{
  "num_hidden_layers": 8,
  "hidden_size": 640,
  "num_attention_heads": 10,
  "num_key_value_heads": 2,
  "head_dim": 64,
  "intermediate_size": 1280,
  "vocab_size": 8192,
  "hidden_act": "swiglu",
  "norm": "rmsnorm",
  "norm_place": "pre",
  "norm_eps": 1e-05,
  "positions": "rope",
  "rope_theta": 10000.0,
  "rope_fraction": 0.5,
  "qk_norm": false,
  "attn_scale": 0.125,
  "bias": "qkv",
  "tie_word_embeddings": true,
  "parallel_block": false,
  "init": "normal",
  "init_std_qkv": 0.0179,
  "init_std_o": 0.0,
  "init_std_up": 0.0179,
  "init_std_down": 0.0,
  "optimizer": "muon_variant",
  "learning_rate": 0.0115,
  "lr_mult_qkv": 0.7,
  "lr_mult_down": 2.0,
  "beta1": 0.95,
  "lr_head": 0.00465,
  "warmup_steps": 200,
  "schedule": "wsd",
  "decay_fraction": 1.0,
  "decay_shape": "linear",
  "final_lr_fraction": 0.05,
  "batch_tokens": [65536, 131072, 262144, 524288],
  "max_seq_len": 1024,
  "doc_mask": true,
  "train_tokens": 902600000,
  "max_steps": 4902,
  "dataset": "wikipedia_en"
}
MLP neurons of a small language model. Each row is named by its layer, matrix (gate and up: input weights) and neuron, and shows model dimensions 304-431. Each number is 128 + 24 x the weight over its row's rms, rounded and kept within 0 to 255. A neuron's up and down rows have the sign that makes its largest values positive.
Before each neuron's rows, "fires on" lists the tokens most often at its 100 highest values on Wikipedia text that the model never trained on. A number after a token or word is its count.

fires on: " and" 39, "s" 10, " but" 8, " they" 5
L5.gate728 [144 127  98  96 157 112 151 121 122 171  86 145  96 125 100 116  91 118 161 126 122 144 164 127  99 105 172 141 149 149 179 160 163 122 152 136 159 171 140 126 141  90  89 124 161 101 176 147 135 163 111 126  95 107 142 106 172 136 116 130 151 149 136 153 121 104 117 127 114 134  97 116 143 138 166 131 165  89 131 134 123  87 122 129 111 133 151 172 127 168 172 140  83 118 165 119 144  56  66 147 102 176 114 137 163 102 100 133 140 131 108 113 149 131 142 119 128 155 127 136 117 174 127 143 159 143 163 123]
L5.up728 [142 153 126  80 112 171 141 117 126  90 115 195 170 145 122  89 127 106 124 142 132 124 103 123  90 106 142 157 145 138 120 139 140 162 145 117 132 149 126 144 146  93 111 121 184 106 138 180 140 166 104 150 107 173 127  85 119 108 136 124 151 143 117 121 134 151 171 166 134 166  77 113 109 152 152 137 133 166 158 116 141 104  93 104 121 133 132 133  89 114 163 126  85 121 144 153  93 124 135 140 147 146 132 158 133  82 159 111 135 141 146 144 118 124  91  99 151 118 167 137 124 103 145  90 134 185 109 184]

fires on: "s" 24, "no" 9, "te" 8, " no" 7, "id" 6, "es" 4
L5.gate381 [109 132 158 135 148 133 131  88 150 116 120 131 140 118 103 141 158 112 132 151 139 111 109 146 176 112 121  91 173 153 128 154  86 119 107  89 111 163 105 142 178 115 119 138  91 131 127 141 121 127  85 146 206 180  72 143  87 112  89 168 133  98 165 135 116  91 149 164 177 169 103  91 147 113 124  94 105  83 149  91 125 112 116 138 139 104  99 139  74 151 144 120 100 147 137 131  97 148 127 165 150  81 166 114 105  86 146 127 110  77 109 148 135 127 110 122 127 123 110 127 132 171 144 148 161 104  84 170]
L5.up381 [ 94 150 139 142 136 143 129  82 161 110 131 129 138  80  78 129 112 125 114  94 138 126  82 173 152 104 151  95  97 154  89 124 110 119 119 125 125 116 128 115 137 145 131  98 130 111 115 121 117 157 126 175 128 147 155 153 111 126 120 157 158 133 106 161 108  99 131 123 135 144 133 108 160 153 111 171 115 106 156 112 168 119 128 177 162 145 141 126 107 110 201 120 155 152 117 127 140 110 142 119  71 163 145 136 123 134 124  99 166 119 145 127 133  97 125 151 119 131 117 128 141  98 136 166  99 129 116 134]

fires on: " at" 35, " of" 14, "|" 10, " for" 7, " |" 5, " during" 4
L5.gate265 [119 118 109 165  73 125  76 129 137 113 126 167 126 115 117 120 151 123 139  80 152  86 146 127 135  94 113 130 111 117 148 119  88 116 109 143 106 198 168  87 109 118  65 101 133 143 140 125  79 133 154  72 148 132  88 111 123 132 104 141 114 136 139 134 110 139 126 148 129 136 110 121 104 125  86 164 119 117 132 111 123 114 133 118  54 143 154 129 111 165  86 101 110 128  89 150 104 156 158  89 156 128 194 150 135 108 155 135 137 139 118 147 113 142 101 164 148 160 126 150 124 126 143 116 121 171 151 131]
L5.up265 [143 109  86 156 131 112 126 100 107 135 131 141 138  73 130 160 113 121 141 157 147  86 144 135 135 139 118 111 146 152 150 139 133  95 116 131 136  95 120 202  71 123 116  92 154 127 150 117 135 126 118 125 131 127 118 104 173 164 140 107 118  98 144  94 135 143 178  63 152 139 151 144 118 113 132 121 167 108 116 125 103 129 153 121 140 111 147 145 115  78 193 114 117 150 136 119 166 125 148 102 122 125 119 127 165 150 128 151  96 167 165 140 167  98 153 153 152 132  87 128 137 165 121 118 123 158 141 147]

fires on: " (" 57, "\n" 37
L5.gate665 [130 141 164 139 133 129 115 138 167 105  97 169 159 165 172 130 126 129  91 152 152 104 159 126 120 110 164 133 130 136  79 105 113  72 123 130 127 137 105 128  85 142 112 135 145 126 168 144  98  83 128 107 163 108 182 118 134  82 109  84  93 137 121 123  71 126 125 135  70 126 116 126 171 107 117 148 151 155 144 116 145 183 148 135 139 136 143 178 100 126 152 139  66 136 132 179 139 106 120 104 121 138 120 130 109 142 135 124  85 150 136 139 146 142 152 140 134 119 150 112 117 110 106 121 113 154 157 120]
L5.up665 [138 114 128 144 109 137 119 115 143 123 147 146 117 108 118 160 148 161 137 139 114 153  99 131 134  96 119 100  96 151  66 135 147 104 104 122 105  98 163 123  99 139 155 122 127 118 178 104 128  81 146 104 155 114 161  60  96 110 148 142 108 128 152 126 121 140 157 119 119 121 152 166 130 108 109 108 148  95 141 151 136 139 144 146  85  92 149 103 123 113 120 125  94 110 110 143 132 136 132 127 139 124 161 110  81 126 134 107 127 162 127 101  96 135 141 131  95 107 134 138 105 125 126 170 134 162 128 122]

fires on: " in" 78, " into" 6, " of" 4
L5.gate718 [153 162 134 142 109 123  81  97 119 155 138 135 108 145 112 135 113 108 125 144  73 138 129 167 133 174 125 140 144 107 141 187 135 110 115  85 121 129 119 116  96 123 131  48 180 123 154 152 106  69  99  92 136 121 141 111 129 133 141 160 116 152 118 156 110 142 115 170 118 141 129 111 113 132  92 106 104 130 103 170 165 136 151 143 110  76 123 153 167 100 176 138 136 143 105  85 124 122 177 139 125 169  55 176 131 139 155 153 133 127 124 136 180 147  99 156 148 125 101 124 122 125 135 121 118 133 133 132]
L5.up718 [138 116 136 162 108 169 129 121 141 135 148 133 124 165  95 118 137 158 141 114 117 110 104 151 128 124 171 148 104 173 147 107 164 129 175 159 141 163 108 144 132 147 131  81 109 175 116 137 116 115 170 106 147 105 124 114 136 136 113  85 157 127 140 130 149 155 125 150 106 143 176 124 135 209 117 107 125 100 167 132 158 154 129  57 107  98 175 191 113 135 159 134 130 119 120 144 113 150 164 138 145 128 140 175 112 101 140 118 106  96 125 128 147 148 134 134  80 124 134 115 137 108 119  85 158 124 154 120]

fires on: "," 66, " the" 9, " of" 6
L5.gate582 [131 117 114 129 101 146 112 128 105 105 130 125 133 109 153 183 134  83  99  88 149 124 109 148 116  82 115  85 137 104 139  95 143 144 113 138 131 154 106 164 121 124  86 103 108 163 128 163 120 101 161 168 107 112 146 138 117 102  91 154 131 133 114 149 118 135 143  74  73 114 118 162 122 106 102 146 195 143 133 126 131 117 101 114 138 152 147 114 118 117 109 135 154 158 146 132 131 160 106 136 159 135 102 134 131  64 111 129 102 105 136 127 168 137 112 100 118 146 150 102 127 119 148 147 146 155 101  87]
L5.up582 [108  95 101  82 114 132 111 121 105 184 131  82 174 148 125 120 128 123 110 109 169 122 119 132 132  87 168 107 139 124 117 129 132 108 134  89 135 148 104 155 172 134 153 151 155 125 119 129  87 123 102 118 131 109 157 136 105  79 109  68 146 117 128  92 134 127 146  94  90 133 135 136 130  89 101 125 148 126 147 133 154  81 157  95 138  96 135 179 112 105 146 120 122 108 190 157 111  86  80 121 102  89 108 125 136 160  57 148  99 181  91 135 178 118 104 107  92 130 179 116 125 147 122 133 157 150  79 115]

fires on: "\n" 54, "li" 11, " de" 5, "u" 4
L5.gate1066 [153  99 127 154 116 130 124 135  85 121 124 110 120 136 133  94 150 116 142 130  66 153 122 158 118  85  88 156 146 165  89 112 139 159 164 127 135 106 157 112 141 139 127 112 158 128 125 126 140 125  90 167  72 173 106 131  92 164  74 123 180 139  92 133 140 132 120 143 126 114 192 158 147  78 133 111  62 106 131  97  88 115 120 160 121 116 146 146 123 157 138  94 186 111 122 158 102 122 117 106 165 156 149 108 113 105  88 132 127 138 125 101 108 149 115 154 149 121 105 154 124 149 162 124  87 123 143 184]
L5.up1066 [144 170 132 110 126 133 125 123 127 155 127 130 136 114 156 139 163 144 151 125 131 109  64 116 115 128 132 117 103 118 121  83 161 111 150 112 110 137 132  73 129 141 149 122  80 183 116 135 109 142  88  86 108 121 117  72  90 128 152  68 127 144 138 123  93 133 138  95 129 105 109 107 117 153 150  95 147 140 118 121 177 127 141  99 118 103 117 101 125 104 172  76 104 144 177 161 169 117 114 106 152 128 144 179 123 121 145 135  88 115 131 159  55 114 123 128 145  69 123 135 122 138 136 151  83 151 182 170]

fires on: " " 70, "0" 15, "-" 6, "9" 4
L5.gate163 [152 150 113  69 129 108 102 125 172 113 130 113 106 110 132  95 136 132 129 154 115 123  92 144 107  86 125 144 131 136 118 134 152 101  95 131 142 144 173 145 123  95 139 163 126 101 133 130 160 117  97 143 122 155 185 160  90  93 123 153  98 108 101 155 159  97 131  93 150 102 131 116  76 126 162 101 107 121 141 129 159 126 153 130 109 121 116 150 137  90 148 138 115 133 134 140 117 161 119 101 134 120 153  82 103 123 110 130 125 102  84 118 125 118 138 110 160 112 103 176 101 175 132 157 100 154 148 118]
L5.up163 [ 79 167 160 154  98 121 140 144 156 153 109 132 140 103 143 129 153 148 142 148 100 175 125 182 134 113 151 140 113 128 121 131 175 117 140 123 113 121 117 137 169 174 118 134 147 154 155 158 120 117 146 173  93 130  94 123 170 162 155 127 170 120 115 158 120 132 142 128 119 106 150 102 142 124 111 109 149 120 108 104 129 164 135 100 122 149 109 125  69 137 141 112 130  61 102 112 136 114 115 180 134 150 142 116 109 142 134 119 127 102 140 124 175 169 116 181 111 167 133 130 121 105 141 110 119 130 132 108]

fires on: "." 50, " to" 26, " on" 8
L5.gate203 [121 152  75 166 136 141 163 152 144 153 119 109 144 126 130 155 135 163  88 137 126 138 111 111  95 171  91 120 162 147 104 138 152 123  78 147 126 129 130  97 132 125 107 140 127 103 105 114 126 102 102 129 140  96 142  89 126 135 126 148 149 138  94 131 140 111  99 123 107 127  90 198 107 152 126 142 110 165 124 138  96  90 100 117 161 104  75 145 129 142 130 137 161 112 155 111 108 103 111 110  98  97 125 115 141  84 133 180 127 108 143 124 118 111 144 124 103 152 157 135 146 164 127 147 133 167 125 151]
L5.up203 [137  71 130 183 152 115 169 145 126 117 127 148 137 128 136  83 109 133 136 136 177 158 135 120 118 127 110 139 119 106 139 144 139 111 163 134 132 169  51 129 120 114 105  99 165 147 145 101 125 149 145 139 127  96 143  94 134 127 147 129 139 114 162 136 132 126  72 114 145 138 133 137 151 146  73 120 103  75 132 129 128 110 129  80 154 122 116 165 118 110 151 152 164 104 104 152  95 113 158 131 143  98 136 106 133 124  86 176 125 111 104 155 140 114  99 145  84 165 149  82 167 137 111 154  91 150 105 140]

fires on: " " 47, " re" 8, " co" 4
L5.gate604 [136 130 127 149 145 115 119 119 118 145 115 123 141 110 168 147 107 115 103 103 116 132 144 123 140 145 127 108 173 129 122 143 140 139 110 162 101 116 103 106  91 162 146 160  79 130 110 151 117 161 138 118 110 122 120  94 116 105 106 137 141  99 140 149 111 163 163 116  77 121 132 126 101 157 123 125 167  51 134  99  88  98 170 170  88 150 148 113 123 127 136 129 109 117 115 139 127 110 131 125 125  73 130 141 108 155 126 148  98 144 104 113 102 157 123 114  75  66 145 109 111 111 109 134 127 133 174  73]
L5.up604 [107 135  95 151 121 167 106 141 145 122 122  81 104 129  89 123  93 109 126 120 125 144 112 140 140 146 162 134 127 136 155 136 132 144 124 140 130 114 145 144 156 114 113 151 124 145 110 115  67 143 146 105 111 120 183 125 133 145  80  92 151 114 112 134 126 145 152 142 115 120 115  82 116 165 133 181 124 107 134  42 130 118  76 149  89 178 132 151 137 125 132 136 122 146 167 142 152  95 160 112 106 126 136 132  99 168 103 105 122 150 138 119 110 156 131 147 165 119 111 125 133 169 144 103 134 172 125 121]

fires on: " " 58, " in" 15, "s" 7, " for" 4
L5.gate41 [146 141 130  95 156 111 124 114  99 101 157 133 109  66 135 123 161 134 156  88 145 150 132 114 122 158 173  84 176 157 105 161 117 145 127 122 130 125 104  72 152 132 150  73 132 136 134  92 137 152  95 163 117 104 124  65 166 110 111 154 108  96 156  94 152 142 124 139 160 154  88  99  99 146 106 124 130 156 126 141 121  93 128 153 129 118 142 134 157 198 183 159 131 156 186 108  98 134 153 134 113 128 120 130 164 134 159 134 148 140 105 123  81  98 125 133 157 107 121  82  80 144 154 116 116 130 125  87]
L5.up41 [130 121 142 118 135 105 139 134 154 113 119 130 167 142 110 122 164 119 119 102 158 107  96 110 132 172 137 159 135 156 154 129 145 130 133 167 108 129 110 123 128 100 136 101 117 119  75 134 124  87 130  90 142 128 134 127 168 114 173 136 144 121 192 108 149 160 106 180 133 100 149 112 131 111 138 123  77 133 145 151 138 123 115 143 138 119 149 131 120 154 149 141 107 137 142 117 110 165 135 150 135 145 124 146 139  89 114 151 114  98  94 136 161 126 163  95  95 150 103 153  83 122 119 133 142 163 134 109]

fires on: " \"" 38, "-" 21, " un" 13, "\n" 12, " in" 5
L5.gate69 [140 145 160 152 107 136  92 135 144 119  92 172 159 143 108 129 104 101 133 114 112 131 157 105 128 155 141 132 120 120 105 110 107 162 123 148 101 119 127 103 137 107 119  76 171 127 150 123 106 117  85 128 129 168 114 119 154 123 125 129 135 121 114 113 150 115  91 155 152 134 165 157 138  98 131 141 118  82 121 143 132  95 129 149  86 105  85 135 124 136 125 123 183 164 137 118 163 153 121 115 119 121 129  97 111 114 143 145 127 121  85 135 136  96 129 136  83 130 115 162 158 162  96 168 101 149 115 127]
L5.up69 [109  98 137  83 146 175 108 126 115 138 159 148 171  86 102 105 121  82 129 123 122 101 118 109 102  90 130 110  98 149 125 168 133 153 169 117 116 168 121 112 141 109 151 120 146 165 124 114 121 117 158 154 170 166 126 122 130 154 121 108 132 130 145 135 134 155 115 150 129 162 140 133 130 104 125 100  79  79 162 157  94 116 143 112 171 130 121 138 165 143 123 192 144 165 112  87 116  97 145 104  99 149 125 126 124  81 118 143  85 130 119 104 116 155 164 138  98 110 132 139 138 117 110 151 100 112 109 120]

fires on: "0" 22, "-" 17, "S" 8, " " 5, "mo" 4
L5.gate1072 [135 153 118 138  94 126 155 152 108 112 108 125 159 114 147 100 125 120 130  81 119 148 104 110 137 103 146 148 133 110 110 151 116 147 123 148 134 123  90 153 134 118 146 105 127 154 166 117 155 130 121 137 100 140 153 149  79 105 105 145 128 111 145  90 127 123 117 140 121 128 106 118 127  95 145 130 110 124 148 152 120 144 103 122  84 146 122 140 192  93 151 105 105 106 159 117 126 190 131 159 121 134 159 128 117 151  75 170 124  87 113 191 106 105 151  91 127 137 135  98 179 134 149 108  97 167 125 181]
L5.up1072 [152  84 111 105 157 120 135 139 135 118 119 155  95 145 118 140  81 169  97 106 127 164 145 145 124 121 120 129  90 136 149 167 178  84 116 126 157 128 171 117 155 131 128 135 159 134 131 145 103 137 104 149 146 127 137 125 120 131 128 146 189 150 105 110 138 118 141 143 176 141 133 119  85 114 117  96 164 146 113 126 127  99 116 141 130 161 117 107 120 152 144  92 122 104 112 104 129 136 120 149 146 154 141 115 129 156 128 164 108 127  88 141 141 142 140  64 122 197 112 138 137  96 159 110 112 118 118  93]

fires on: "\n" 94
L5.gate1112 [117 126 183 141 126 124 107 136 168 127  70 139 152 119  84 144 154 114 188 161 112 113 138 127 117 128 141 110 135 132  87 128 114 138 109 108 171 138 132 147 130 102 117 103 101 161 124 128 117 102 145 107 144 118 137 117 123 131 114 129 123 147 152 130 117 132 151 134 121 176 187 120 148 142 118  98 111 157 165 133 112 170 129 108 135 129 111 139 135 121  96 125 119 131  88 127 165 159 174 142 128 129  92  76 176 144 120 127 144 152 129 122 140 137 108 163 131 114 105 136 115 140 139 111 135 103  83 129]
L5.up1112 [108 131  90 180 119 129 132  97 160 161 134  98 136 129 163 134 116 123 130 115 125 119  92 170  85 180  86  89 124 122  92 121  98 137 148 104 152 118 146 156 139 143 133 105 150 145 108 157 141 133 119 122 135 136 135 138 123 185  99 149 137 113 105 113 154 115 115 135 165 121 108  97 120 151 138 124 154 120 169  77 134 132 130  97 102 101 155 132 147 131 128 124 152 116 161 143  87 126  98 116 180 139 109 102  88  86  89 130 125 103 130 117 120  96 171 157 122 128 174 131 132 119 117 140 154 138 104 180]

fires on: "\n" 53, " Ref" 5
L5.gate1247 [124 140  90 176  82 125 121 106 149 119 152 125 136 104 150 107 113  96 103 178 112 128 114 142 149 135 101 122 126 177  97  87 164 151 137 123 125 109 152 118 110 120 140 106 123  85 137 142 126 110  92 153 141 155 135  99  84 153 124  95 146 123 113 182 160 154  85 125  89 106 166 114 144 142 116  87 140 135 109 102 168 144 134  93 127 104 133 138  99 149 178 123  94 167 138 146  68 136 137 149 123 151 126 119 107 114 127 150 100 145 166 136 155 113 146 165 111 114 164 133 122  93 146 140 116 158 127 146]
L5.up1247 [129 103 148 120 125 147 122 145 133 123 106 138 142 112 142 138 131 157 156  70 102 115 117 170 148 126 115  96 123 127 101 126 155 136 109 121  83 184 138 135 117 133 141 158 117  96  96  87 111 141 140 126  81 115  94 101 106 104 143 141 116 134  96 150  89  90 145  95 102 107 152  97 149 122 120 113 148  92 133 162 151 121 145 118 131 129 167 117 134 119 129 165  95 132 129 103 125 136 114 141 131  85 152  99 146 212 129 127  99 138 133 132 110 147 153  95 140 119 141 143 129 126 103 171 167 124 114 138]

fires on: "." 98
L5.gate384 [117 128 169 147 126 107 138 135 159 171 153 165 123 134 105 131  99 132  77 146 128 169 111  86 147 106  73 109  81 146 118 132 172 126 142 195 100 111 102 128 140 108 119 109 124 146 162 109 115 118 124 161 121 107 139  89 106 118 138 124 120 170 110 142  93 135 162 149 100 131 112 151 186  95 111 136 117 143  62 156 125 120  92 118 129 140 125 139  93 149 136 111 163 113 131 113 112 126  88 143 124 110 160 139 118 151 101 130 124 152  96  94 135 121 152 122 118 177 155 114 132 138 119 117 120 124 173 132]
L5.up384 [151 128 136 174 149 128 134 121 130 148 154 182 100 144 114 118 114 138 101  73  83 123 178 152 120 135 107  87 117 177 137  97 148 199 135 145 157 126  64 119  88  93 134 132  98 123 165 122  97 107 135 141 126  56 144 165 138 109 146 140 179 112  99 176 133 127 113 154 116 135 117 151 144 138 139 141 101 148 138 121 114 104 126 132 195 146 158 113 114 137 106 145 169 146 145 126 121 136 153  84 167  81 115 102 150 137 125 113 134  98 123 116 126 149 155 155 139 163 115 123 143 138 110  92  93 112 152 140]

fires on: "\n" 22, " by" 15, "'" 11, " of" 9, " Ha" 7, "″" 5
L5.gate735 [124 117  93 138 112 165 127 107  88 135 161 103  94 138 166 141 121 129 118 149 123 117 122 194  86 110 142  95 114 144 125 178 126 143 122 193 115 128 104 160 142 135 161  80 115  87 174 109 147 112  76 158 121 184 141 132 115 131 140 112 113  89  79 155  85 130  88 140 126  75 109 123 176 136 116 103  90  97 134 139 125 167 162 106 133 126 125 124 115 142 162 126 131 131 104 113 168 170 191 152 134 135 144 153 150 148 112 186 106 128 123 155 118 128 111  96 150 112 111 124 137 120 113 190 107 108 139 107]
L5.up735 [117 122  91 102  72 135 131 142 123 144  84 111 101 138 143 129 158 153 125 119 115 120 128 153  95 143 151  97 148 141 132 119 152 129 135 155 129 103 115 134 137 101 151 145 102 101 135 107 127 164 106 146 116 110 123 110 133 114 136 108 141 140 112 130 122 143 121 106 139 116 133 168 160 130 136 121 125 116 158 134 129 152 117  77 142 137 135 127 116  92 124 123 120 152 120  99 172 124 130 168 143 140 184 154 136 127 120 114 128 127 111 168 129 125  99 117 123 143 139 160  99 152 119 108  82  97 118 114]

fires on: " of" 43, " " 17, ":" 7, " comp" 6, " was" 4
L5.gate1132 [158 124 146  70 125 114 101 142 166 124 108 142 128 117 157 106  93 105 137 144 103  89 108 114 105 137  81  95 113 150  92 133 118 147 139  92 118 136 100 141 134 134 129 111  72 135 111 124 113 108 136 124 136 126 134  74 138 120 112 150  82 126 124 150 136 139  94 171 162 143 110  70 144 151 134 147 113 151 155 182 126 113 115 158 166 134 143 137 115  81 170 158 113 149 105 164 142 110 132 116 143 133 148 138 119 118 143 115 147 102 112 177 184 149 138 141 130 120 145 148 108 136  89 139 110 142 105 131]
L5.up1132 [128 146 136 187  95 130 121 116 145 125 108 130 126 144 113 118  90 130  98 137 123  99 135 138 105 153 134 133 134 167 155 140 112  92 113 122  99 129 111 158  93 167 110 165 120 158 121 121  97 122 142 132 128 153 110  90 147 146 109 115 100 119 159 112 172 145  99 110 160 160 144 142 145 135 134 131  74 149 155 138 114 127 146 121 122 109 136 116  73 145 203 158 144 125 130 168 155 127 175 106 164  94 190 100 119 125 142 123 107  95 118 159 137 148 132 144 145 112 138 132 126 143 133 143 176 155 100 126]

fires on: " in" 51, " on" 9, " by" 7, " to" 6
L5.gate1089 [104 160 121 156 153 137 153 112  85 134 101 113 122  96 100 113 120 112 125 131 147  94 120 145 136 176 125 169 130 148 155 120 162 119  98 173 116  73 109  90 148 110 101  81 105 148 123 111 105 137 134 122 146 131 153  89 150 121 133 117 126 103 108 120 110 108  98 134 130 100 136 149 134 124 173 167 135 145  81 119 109 122 124  36 117  97  67 130 140 105 112 108 128 122  85 143 125 122 115 101 151 132 107  88 156 145 107 112 133  95 174 140  98 126 153  73 127 146 125 141  63 107  99 146 114 130 122 139]
L5.up1089 [159 138 109 122  86 120 134 142 100 127  97 137 114 107 149 164 157 148 164 136 137 159 129  96 103 149 114 119 124 108 131 131 116 138  92 159 118 107 133 179 140 111  96 103  82 161 148 115 114 132 137 144 113 130 141 101 178 122 106 138 113 120  91 149 148 159 153 136 119 167 122 143 173 148 149 136 104 133 130 125 113 161 136 103 135 138 148 178 144 137 151 125 155 124  89 158 153 108 101 196 138  87 146  88  93 125 108 122  88 143 136  89 147 129 159  94 106 153 145 100 110  99  72 181 127 158 119 140]

fires on: " in" 100
L5.gate249 [104 139 119  99 125 110 137 142  94 140 131  95 113  80 138 132 110 138 126  88 127 130  91 151  80 101 175  77  91 124 148 130 106 125 115 152 135 147 128 122 126 109 131  85 148 140 125 138 108 125 131 121 110 130 141 134  93 138 136 172 140 101 115 166 127 125  92 124 154 173 173 128 113 133 117 122 129 121 109 111 161 101 117 133 169 124 110 136 110 135 114 124 141 140 120 158 128 106 142  91 125 193 186 144 132 150 129 118  84 146 130 130 102 110 150 127  99  90 113 171  86 144 154 125 127 152 141 103]
L5.up249 [148 116 142 111 127 163 106 154 137 139 118 115 136  91 104 165 115 129  84 113 111 139 117 148 131 132 139 140 137 149 118 140 111 136 109  98 155 142 127  90 123 108 155 130 130 120 141 130 129 132 130  93 132 147 134 124 124 105 120 135 114 104 194 152 193 119  83 138 136 116 139 100 174  97 100 122 104 154 105 164 131 124 138 122 127 111 163 137 143 149 139 102 155 120 123  68 151 120 140  96 110 123 148 179 124 109 108 108 138 164 113 122 150  88 178 145 113  84 164 104 104 172 107 112 115  90  81 118]

fires on: " and" 69, " or" 7, " but" 6, " for" 6
L5.gate1091 [130 120 112 128 125 130  93 100 170 118 146 126  95 144  94 128  73  85 112 134 154 121 162 121  95 129 139 128 113  90 124 190 183 125 155 164 127 130 119 136 141 119 105 125 147  79 103 160  89 126 165 134 118 148 111 140 122  82 106 115 126 105 134 117  95 147 132 104  76 137  75 117 126 117 153 136 144 124 104 134  63  99 110 130 145  97 140 142 129 125  97 103 104 133 162 178 104  75 114 130 150 161 122  82 151 121  96 112 159  97 105 143  88 105 121 167 124  90 134 119  97  93  92 132 115 132 167 119]
L5.up1091 [119 111  81 148  84 135 121 108 161 127 125 133  86 168 151 105 130 165  64 124 114 120 133 161 104  97 170 114  97 138 118 183 118 104 138 111 114 136  81 171 103 127 125 147 174 107 109  86  87 148 103 128 133 115 148 115  95 118 154 147 154 138 132 128 111 117 142 108 129 121 121 132 115 116 121 116  86 120 155 143 122 110 106 160 134 108 136 144 128 138 142 121 173  98 160 170 127  96 110 128 127 163 114 135 125 121 120 131 133 130  74 121  92  97 144  97 144  94 120  85 124 104 100  93 140  86  81 143]

fires on: " of" 62, " in" 11, " for" 4
L5.gate432 [136 149  91 109 105 132 135 144 120  88 120 104 160 104 111 126 147 112 124  96 160 123 105 123 148 137  99 161 173 133 160 147 163 127 131 129 101 125 148  97  96 138 112 108 148 144 174 127  97 138 133 104 147 114 140 125 133 124 149 160 128 184 110 153  97 105 135  98 122 127 129 121  90 139 119  97 144 129 156 170 138 112 109 153 138 161 131 110  72 145 110  77 107  87 145 170  78 122 116 143 150 153 134 162 134 126 124 141 123 115 141 164 109  98 109 114 121 128 126 134 133  86 149  81  96 145 113 118]
L5.up432 [145 147 128  81  90 184 126 101 146 189 121 197 127 160 122 138 115 189 121 164 152 134 144 166 141  88 153  86 125 105 128 129  82 133  88 152 135 119 139 154 101 129 169 116 124 169  99 150 128 137 104 109 169 117 123 119 139 120 121 104 128 103 161 111 154 129 126 108 122 139 151 134 131  83 142 118  90 138 104 158 155 110 152 103 191 109 163 161 121 118  71 150 102 121 146 109 139 137 118  98 136 158 131  98 160 139 151 130 124 138 121  90 152 101 115 100 149 125 137 162 130 209 107 136 131 119 147 124]

fires on: "==" 24, "\n" 18, "-" 12, "tu" 8, " " 7, "du" 6
L5.gate686 [ 99  91 148 112 135 147 154  98 180 135 105 155 150 143  88 151 113 119 121 123 139 136 127  91 132 149 128 150 161 105 131 183  89  67 165 122 138 161  77 105 164 108 130  94 120 140 143 130 120 110 117 117 169 156 129 139 141 131 122 157 157 169 136 123 149 140 133 100  97 116 191 142 106 144 138 126 131 107 125 117 155 143 105 135  92 125 122 137 106 130 111 120 117 142 155 118 100 157 132 200  86 172 102 103 152 130 123 143  81 150 120 169  90 164 151  94 130 130 117 105 149  89 162 161 135 113 133 114]
L5.up686 [152  94 152  49  89 116  87 124 155 132 139 153 136 161 135 159 120 120 118 142 153 141 155 132 138 155 179 141 118 112 131 128 140 158 148 145  92 139 101 154 128 137 125 128 110 130 129 102 126  96 149 118 129 141 150 164 105 131 186 127 146 158 160  96 133 167 123 143 168 116 122 138 127  71 124 126 134 122 116 139 153 124 151 116 146 138 128 138 129 145 134 130 156  92 146  96 168 126 114 150 155 138 107 124 171 116 111 100 140 151 120  97 129 123 138 136 157 120 110 177 119 142 129 147 145 144 126 136]

fires on: " " 72, "\n" 6, " |" 6, "|" 5, ":" 4
L5.gate580 [142 129 142  98 119 113 141 140 120  86 145 129 175 112 149 108 130 115  93 139  77 114 145 155 122  95  94  97  96 104 148 144 113 140 138 114 114 150 165  90 128 133  99 121  95 143 110 147 149  94 153 123 136 135 142 127 163 155 147 132 104 120  95 132 179 158  95 128 142 153 154 123 129 102 125  93 115 131 125 133 155 141 133  93  92 104  96 212 150 135 151  97 130 152 138 122 119 108  89  99 102 134 113 132  89 117 124 121 103 156 146 107 129 139  76 131 101 138 134 166 108 122 110  99 106 147 111 149]
L5.up580 [132 135 152 164 151 115 114  90 133 142 104 122 138 116 126 121  95 107 159 137 117  68 135 154 171 121 118 110 129 119 124 153  67 160 142 134 123 149 153 149 118 166  80 140 108 116 105 127 130  92 117 135 112 125 120  98 148 107 126 141 127  95 131  81  95  85 158 144 150 106 167 101 111 119 132 144 162 180 118 114  69 108 105 111 138 142 116 134 114 124 148 115 130 148 123 140 158 162 135 173 105  90 119 106  78 114 153 101 108 100 150 135 146 101 109 125 123 120 113 114 163 138 154 165 155 122 152 115]

fires on: "\n" 71, " =" 25
L5.gate353 [124 122 130 124 136 101  77  92 143 120 139 160 175  71 100 129 106 119 137 110 134 164 140  94  90 109 149 106 122 145 166 127 106 115 129 159 109 103 105 118 135 148 143 142 100 105 112 110  98 138 106  78 130 164  77 133 150 133 153 133 163 146 128  96  79  87 133 156 173 168 142 139 135 169 143 148 129 120 105 133 128 186 117 101 106 121 103 152 115 138  97 162 143 123 136 106 174 172 101 149 102 124  96 103 125  80  60 139 151 129 116  99 153 116 131 133 137 128 122 109 132 141 132 109 100  91 110 152]
L5.up353 [100 121 161 126 129 114 101 115 111  96 152 157 155 149 166 117 161 119 122 149 107 159 129 143 102  97 115  91 113 109 146 101 128 156 123 148 108 132 118 107 106 158 128 177 118  80 144  99 122  99 175 125 151  96 140 148 118 103 142 131 150 150 162 136 111 110 118 151 145 147 146 135 141 109 136  88 147 132 136  54 111 145 127 163 121 121 102 119 122 152  95 126 132 114 103 145 172 170 107 117 186 143 111  68 132  98  52 141 132 104  94 121 111  82 129 115  98 152 110 129  59 114  95 116 122 115 114 134]